config.toml
n_head = 5
d_mlp = 640
positions = "learned"
tie_embeddings = true
warmup_steps = 200
schedule = "cos"
doc_mask = true
dataset = "wikipedia_en"
MLP neurons of a small language model. Each row is named by its layer, matrix (up: input weights) and neuron, and shows model dimensions 48-143. Each number is 500 + 40 x the weight over its row's rms, rounded and kept within 0 to 999. Numbers have three digits each.
After each neuron's rows, "fires after" lists the tokens most often just before its 100 highest values on Wikipedia text that the model never trained on. A number after a token or word is its count.

L5.up45:418520539550538407537523556443459466476459443511571572518545509516546478498513532546428504426478467484495532476475442490469499518535529540548522501518492601510458540486582512503483485481414526491526483524486598503504540476465551509508504506523469474549541550414441531530451498480513506467
fires after: "he" 33, " he" 14, "le" 11, "l" 7, "p" 6, "h" 5

L5.up196:549472509536504501496487494553509578613497509442499486486513493518493496528548567506475470503470519502457515502450491519532541537581572535559449476443493479525507525451450479489530519465483540464487472448415418463486468471542509484499491497451456521527497469557522563572557462490478479487
fires after: "or" 33, "on" 17, "n" 8, "en" 5, " B" 5, " " 4

L5.up333:479477515539482518529511404448524554479507533494507408556484514506431516520466505516567468424480551521468434575474570523496438403475536505592539486491514519552520529458497454500489495519514506499478515591468453510546448586552451561513457499491506566505522495544500517463551508520506513457
fires after: " " 25, " n" 16, " |" 11, "ic" 7, "est" 5, "it" 4

L5.up384:491438554569503494427502442475539467556513447447483468536500483534488467476426560496454574522508490465554500490445527503483496521529478506550427438520463517420493484474523507486444489596478458531516541518486509488520529519527526433452472497613499454474551556515546482529528474505502445523
fires after: " P" 15, "l" 13, "p" 11, "pp" 10, " pro" 9, "ions" 9

L5.up207:478459452544506511519487476437511483541497478501556540494515537473502490484543509448506473542467519489511508570407568441552491479462590532448491508504503480511548421474522439455481449450555497502516437500558532544584526451474453489509516537430553443516488513576538524504492572500523487458
fires after: " Un" 22, "e" 20, "u" 9, "qu" 8, "g" 8

L5.up472:437488538520497540518476578457496439556515466447539454476553431571423488524452516470542447511533497441531501508469515502454572530500530539439550494520502521583468585467523477516516443487498443539487465526475508446498548489447602505566508514436504544464451557533522532476441537543468488578
fires after: " P" 15, "om" 11, "en" 10, "p" 9, " the" 8, " in" 6

L5.up304:485528542429477498404503491468457524465497532475433551476509511554551468509462498468584475509527461477555517511495515513503551524472525488515501535517460489533492457524499510474471485505497509513432555515512538480536466539502467496500564523505533411542504500493534499538526516571525505508
fires after: " H" 12, " h" 12, " L" 12, " the" 9, " n" 8

L5.up128:534510555554569472414438549479473519497506496417429589432447517481548520433482605475532474523501514478472478547457542581512548526574496511562437447550520552518531422482497490524533506467487453519525514496481499487509533529452572480489580455515533493506530469525482493510453426504433567499
fires after: ":" 22, "m" 19, "on" 16, " " 8, "\\" 5

L5.up23:475462407481519498559528530500482466467490526507513516499523451528504443510444514426487513462551466455470532484558511524548495499462537497500451539477481503438533449488493536502484572594477461447508471614515480457521516523510582491517488550437480518533561537491531484540549491478482511459
fires after: "-" 18, " h" 13, "," 11, " to" 6, "/" 5, " and" 5

L5.up74:519537523495506486522468477491466457449474476474457523537523524557490516506453398517475524460426504526498523576506444448484537509582513530485562542506524421595467491486487457504526525498420560475535538506499496504528532478570577574538533469527440480494483523521433517466500540504542470517
fires after: "ic" 25, "or" 11, "e" 8, "er" 7, "it" 5, "ar" 5

L5.up204:513477495514608521473507486541521413595451424445473518483484553491512469519417494522464488529483519488516544552451516554524462527466510518528512513478514554482466517478443465458451544534450537530406539493463497536503496521487446502570489488412481438487509506566449472476523462578513526474
fires after: " |" 41, "-" 18, " H" 14, " h" 8, " s" 4

L5.up565:435454571488536451487455549498501570528516473538455479515517468537556649530495446517486466475476535488406534581510519422526479502472487519475478510478527550482494499435524460517506463455475514522615539559524498508530518514463486488477502451430506552471527555520541536525523510508485465562
fires after: " C" 29, " M" 19, " m" 11, " con" 8, "C" 7, " c" 5